Weights of a small transformer language model.
Architecture: LayerNorm before each block, tied embeddings, capped logits.
MLP neurons of a small language model. Each row is named by its layer, matrix (down: output weights) and neuron, and shows model dimensions 186-313. Each number is 128 + 32 x the weight over its row's rms, rounded and kept within 0 to 255. Numbers have three digits each.
A block is one neuron, or neurons of one layer that tend to fire together. Before each block is what it responds to, as a language model described it from the Wikipedia text at the highest values.

Description: Final word-piece suffixes, mostly plurals and nominal endings, that close a multi-token noun, often in section headings: fle-ets, Build-ings, remed-ies.
L2.down85:134114136103171104092113074115178142145082175155085086148113096102177170143128150163175136124107136138119123131128119145147100157116123148054145169056116100135114136145179112155113081109090071139122097117127100168127063151113206153066123118142113132122150128153157170172042095106148116115095113139105147141108134166103096151090107142115134113112123100113172195166051069136129124123172
L2.down176:152140136056158141142162082140177099149136107149153089114216145130106155121143099119153132135104107163139100174188152139171137118075142104101120067165113118161167146077163138133162152104043172171161132071124073111121107116121168109105180155099130129109108050087073105178113172069142138110153101096162139063177162094139150114122159018135161125063115136135107197120120109155095113094073
L2.down245:170163121180188102134134145144109153110157171098100090167122102118129140094149151131104113120135102138153156124111135055155161110133109080114164068146126168119103127117181113107139109171163127171142123104131095132127107160193203098149126139145128142108123124192110189153132146133151140163110147179184148056084152077134104136147065105091131115127156132133113109134082107117121109149124
L2.down428:089099164137166065090132170095094134113078141145105135144109181124115145064111148111103195106087123154158092109091152142115139160120136189130110109113061112139124101117112134169123165168188112054130135144091151097156077097212179161111149114121144130143149148162111107103118101158144148168183108138119148079187110136158115102178126113068151126152189131162182124153101132117137126152152
L2.down907:125105159126154084146129138092127153194157184183136103111110087103165178104112136130177128099128176183187106145137087146166172121146142117155103143080160116112132154186081106187113145114063125096150158102142114095123176123161122178114168156147219110175139117095141118197104132072131111112143172163208175104114116085164142098122113115141122055104123210110092164151101146112098108090095
L2.down984:168161171125184088186098143150109133159112099130077123085072096128126097163095081202154148112139131142174141125108154122120106121120111170153138099068118154159111175158150103102162193168101129176097176161120120110130075157120115092097083094105079100073144134178174134176111090121165096200140112112150155116114117141127117140135146148127180158086144071113149094165091156143137134128123
L2.down1043:147173156168180120141194151130096111192107145108137126097137119172124144147178135134097180144102105161149108097126102120138127144092159112118170064164108116128133134150109111122178168155077082148106142092163093136139110104112172094073075127219128122086076131169141153151089077111106187118128159107124128143101209153157138090107164152104143132146094110109153139164085132201115104138101
L2.down1113:115123115140129118138135106176132166128140162152104143120110090120107108085148131092142056148132128174147114146168142133147127106120129172084153131171117163123173178136153177148152159110108181108100126132132114133117101154134128123152185142173082168069088064076111170121173162184089169163149143092126188053108113135121140148092150101105156183112093121159118167128076143172092149123170
L2.down1265:127129114178149134090150178160078141133113183100149169023079134154118158137078131119148151131159119123191127111139093142171105127126095177091118096143120127100135127103086078139137127094047093095146228146174167144069082124128128123132048082082133176117153127117173172158206143111098097094179069152118143203077150113152084116118144159148154127111082105161092140189105141115132161131136
L2.down1369:165098167042162131138138192142126126128146144158116136079131144125160187139148175131169122143111106120157144151087154113184106075093099155073185105075173134194101197124151123187148119151187141117086106031135118048108079149106139119165111098102179114119109129117172123188145160149067145170148161166164152111111124148155134067095170107077143168118159129121152109151133133146080112139127
L2.down1393:125118186122109133156120143080146170199106158173131128180160173117155107145080173106158161131118100171132113139159083085128113127067180173135105153111146140159169100117188161196121071107123176114158136122067071167137112106163113174109151121147129162080136108055131149162118175109114123133164082108154131140130130099119075085139111152095140083175121139126101148113092070165164147123066
L2.down1406:115099081192107126159135123142105148141067194103124139127111103150112202202165124218152101132120115116154103158152150170101170127092131130130095127097093110155128140181127097139112139129135170174113156108155151112128114126184090081102122088189149113156126193150116138115171102154186157124085111150137151072104111112145122100135192090108147212136129150119164126125137100142104152137080
L2.down1409:106164146069164096182144118127174109157099088084173121101158151196180129174111124125126161155186172085139191132089143130147100083153114181041143107124122128051142110091165093134108101145128139156094134108164184175139100178127090138083096081107155144088137119118138120086131125163076161102125156147121144112170121066080134121079123124106130161122148177164136081144113157144140127075163
L2.down1464:147111134137157118154107145149086090149130157163212140149100156064169136087126096076137110142125127076187101071255080139157105129102138128123139121110113097122151170146127075169132121138135145152075187177129110113126137150130127138216122114175098138153143143196165106095157084099104172081075140135180109180126127132166119167136129133188115079119163134117041092156133140119180174090074
L2.down1834:146141127119113157111084158117102133108132092119091128154114163179158078052090105114114186092090132122126096110119086070122172098128137127126181122088111085107079134195108149149157123150169134163127167091162174150139149133137085184108112088116179109098113155078131133120095152200182101179179154132148185060139153106117197170146152103112123138134138146172145124149187134105159069152148
L2.down1932:129106143160145167137124135121110097204078109165117022074143120069131128117180178146087096146081123167165115083148117106154167117078107091165176091071133114151182084135151078077158147131120054122122100126134109102125092158150096113139088145137140071119150133138113199097166150157135084103127101188138150070138140107179157105116115133128150104135159129144167119191099097085143196103153

Description: Plural noun or word-ending at the end of an "X and Y" pair or list, e.g. "counselors, and teachers", "players and creditors", "protests and counter-protests".
L10.down1084:089228147114193097109146084135143135147175175165088108083116132113138087117196150079178138116160135062167101062150111071132096094118147191111132087134146099126060126135202160083059120174146099140165104115105144092125111099151102142182139171127162169173118157119115140059151134144108110106070078105138079133132147124145185138133105104105090123124123150150125163133074132114093147163070

Description: Column names and pipe separators in markdown table header rows (Film, Arena, Set 1), plus "the" after a verb or preposition in prose.
L10.down1196:143115164114156093127127177135113101101139114135153115070136112100114121149157135117179141184157095108096146156095247182093154093120116133165126158031110126172081157095151124094086115115125136096159135142109030139179066151174096049141205088145120131160103086157137113139125146159173150107113126183114127131097167100127116090047133123115126119137144139060135103096153109134168114116132

Description: Pipe separators in Wikipedia table header rows, especially after a text column name like Candidate, Team or Player, before numeric columns such as Votes or Score.
L4.down412:120107129089182116146116210138116092093123129170105039124190058158130123175101173129142145105122092146151131120141142089139118161130141159077161103118143138146167085155159175127116167081090167122119138169095057179182108139144168100166172169154171157158047116167153139157175106097146181052178131112147146096082119109118136173150141128150136153120145097137053187119113113177163137163141
L4.down1087:155101149055042084068100143127132137125177118069136194132163135186136092148155156091060055130083105112083113160214161150131150154093078157137097135103073141171141171151159138188112102138198118092067117106152144124108162154142127118172112125118090091151126156104125111104095140139176192139158132146172076120172131169143061117072175097130145169116147079109110094123209091099094128203163
L4.down1617:134138170140119160141156089115154080097123120120097162121139130118111149159156144114169122119139085141132177138149129141165095146134164054116124072119083117127154125124115135078094151062089123133093073120149180056137095136105073152132119107094163146165106128123155122178134163141142179153108106169162072094141096082125140126130135153076116144118118095118057081144184097137168103149135
L4.down2003:132120111117111123161087119133153073128131160155138145136140076198094171091134120192169200101151172088141143064123095155151116087131161134073163148158180059111122163135163095116093155097076094115099111118222163101102109130141087170120149063083151120124166079092164100100088150123140106140156182122113111146104088111158052087122159107094119133065109109070151134147170149163134120126170

Description: Final pieces that finish a word split across tokens, e.g. enrol-ment, outstret-ched, result-ant, front-line, plus some verbs after "to"/"could" (link, seat).
L4.down811:113158118093148144098154110131151169100135131060112153174131172108126175155101119124152132117135207093094161140132137127119166114106114167104089155180168158138194113201191169155080147108156157110171139080154080075142146096121162087134171147104073119165139145133128084131183105129121104154123115166147191161118152132096090139111116085074175116110122116180185084122150124154120098152121
L4.down814:129185145166101107134122114136113173132130114073108183066057094128133149167137103176068150096147118127087112184117160117107075064128125136181141197076167114097169116139126130136124111209165169102087148150135124056115136113155070080058090130147133187194144083198144155201117107136077132111090122125138071123142089119125084103072144079102099116134151098123130082153142112134118065121110
L4.down826:120092151108123104138167138135122189118097171152099063114146148145132109131145126056122117125118157149133134141110108148133148157143080144114160172126179177127109127120116200108114172093136115109171087112127156137132108120148160140169136167128158133111127115137135136115177133192118108100154111139140099156184111107136155182134133139150089103129101129219060151158107155083127146088102
L4.down1400:150090153209067100098163110123148102096158089182117122135118165134078136122144121173105094112126179122083085198152070116119100088190111146035146116141098091167161144168118086142171137204156076101116109139151145106116188067092138169135060094135110090122095164154152148199112116084076128129095146134067071132157111136099144171142126077131110103170174094111126145153112107070085145124143

Description: Column-heading words in Wikipedia markdown table header rows, between pipe separators, such as Name, Label, Partner, Apps, Score, Length; also infobox field labels like Running time.
L2.down236:112127156132147130113205140099083133096121147068147107162084106117153139139141160147170130138157105171147162170083135142103114120133161143058101127142147128110121165163143116157156092116129149141131144113132095098134173149192138122074096174150145160112121173119082150133088136122119163071116079115161129111061093106180133138193145104084106120174103159134140126071145125196174126130137
L2.down498:065111158048144108169110151105143137158149114182134128118189153163136053088164123136095169153180094099171175135130087145115096150157159093120166086103100118100138128109197120091166165130144073117149111133087131118127145072178107135148124138129161167176156133144202163109134126155163095113145114085127102110140126170128129131141146151163154138117155137113147112130133085122144102102123
L2.down558:047153133149170075143093065128077154149090076130158136147169146122121078100154123054147109185197157081119088162129176167099083131098126098149170166117116100164138159210186126121128097104112081111116165083134118139094142184080122140140133121152171096046134150115111072120154114132133094155194097143055190078129133127129138062094123116106159120069117155071143131136145101171120144115115
L2.down594:112103154074157145141170110174185204104060127169138179126130126135105151059157125142170091147130099115155137146142122084155136095131091138162100117096159135123123100121088089136202139127130076124148044079144112108157069112133115079160105183173168102125055130121090121134124151142117104140152123123119093100158061136109092037138130080095189137106168109153068173141147146143102157096113
L2.down597:132109157061156111040127158119120144109098159136133109058152189084139155120116116130051110136118191135145133178156104132073139099146116113130173159102086103111148065138198150137091147147121124152098066119054116162127153092095130130122107132119135167140160107134118152168078101059102146097146109106138188114134140140141080115140097109184112131118062051060140162091121129078132103096117
L2.down965:170096174121145131126180097128164124121116179134131122153109153110145176130170134152133104191119146132150149152164100123128103181162107137133145102059090041100144128122152144150130122144155184152123178134118105039100081141209106113109137136160097099077081178093111108166165170155096137132119120172169087094143141145162159093128106084109144130177126115128134130136155168066123129093122
L2.down1062:167090112130142142116168180112181115181125123100150130082088108139172203127074115138183107123161160076082093100145150148172119116137102125135137147129093125149156092093124058135101112110114077192128160079082118095146164131075152117157153096118130126076111121158100107132139167149121161175101048114097120178163101089088108153148117113135127114138103135140074076114104149136164163118179
L2.down1176:135118120079120144121150103138152114097114118110148116111072078171109147161189139111099064084150130146165097146103156132161101109162170123104133120151102112114101137093151077163128147096113104143104173121165136121100147130131139112150160072109120104161148149150107162128154122098107127092117156148090116096114159126129112183144165127126124129118164130135107121179123160128110105058130
L2.down1352:116161210107134124121110134109112108113134095155106141161128185152155129106130096136150138100114138108125191131116118175170147175131106115107148155136148134108136047108109108174093084127112235222118140080146103136140146106101166126110139149151123096085135083121115165147123159145148099167084090161160140103090129124172102142125163141143127140108139074096170053117127145079132097142119
L2.down1455:090153186116117160087084196131098140110154104143138130150144142103115126098139104117117123165155141115153148158168135089131086145103132100085104122079115183103071211104132130119208106163139159098099140099084179088153126110113157175208135115108124147184115143103170151117116184144113177176098133190139110093162092170116130123166120155085182115069066138124102169147181096148174087158095
L2.down1712:138129126142094116086188118099053100099141165134143152121180136127132170116122131129153153114115134152166096144102155123145149139087099165118196154175170132166161139175154135095133138169149161156125155138111150059109175129067145150121154112130066121104125159154201127124150127085154115174101100103118108079070133181121120118228135106146069125145133119104192102122154173147136150150097
L2.down1836:087118089104088162127157090096160101149162127129139171160089114136126138177097165199113120187098194087017113130129129119095207160115127109085129124084178174086164133115071183119179052156131093203171097123148163119145122146105166109122166090143129066161072203161178167153070122114105106110063102134168147138108198129119101118124127122127084144083118154144139145129134115082131149170154
L2.down1911:109097064137041137115188093116137175133177120125096168132123145086072105094073206113163142128090161136131128133130124130101126132199130069136136138137187095136125164153142064157161093137147178223129131157090142141132153059146187079108161141152089118135061114160175127146163221101128170129108128140120132125148129086106137109151109124160116078088137062120135146084115112114130137184104
L2.down1938:104088113090172137172140129121069131083091078119130130159116136120089157129118118104153156127171062139132118111139090122229125135135144112100125174132135090144154129125155189116119129087145111133095108120092118087152111074159132134114121124174125126140129138162113189134101164166128149086150175132119094101067204152135130169125154084133162108092094151201104132110198101146161154156106
L2.down1946:107066126103096136118164162105065148113128153087104150109094150105110102190152160176137129142138144128104198177112113109231124178122162099130108154109135125144129142155110125098122059157150138239127142117102169104145201131171114141160134084126143122146094170108183124079143157150139113105105148114151070146146109118126134176138111144140135093188130122123125124181135062121131188165097
L2.down2003:101122143108151122095133169066076119164094112107112173079177159170111111177112149086087145142132104063141168145187128197122140120086142123136132102136078128153141129142206204158092161128108157117138108143100111149148112148125110144119119168142088203121143182136104077117102120111123110092113098100149088133134157135106126141099116117153155194160113110130125158118097094181123128163135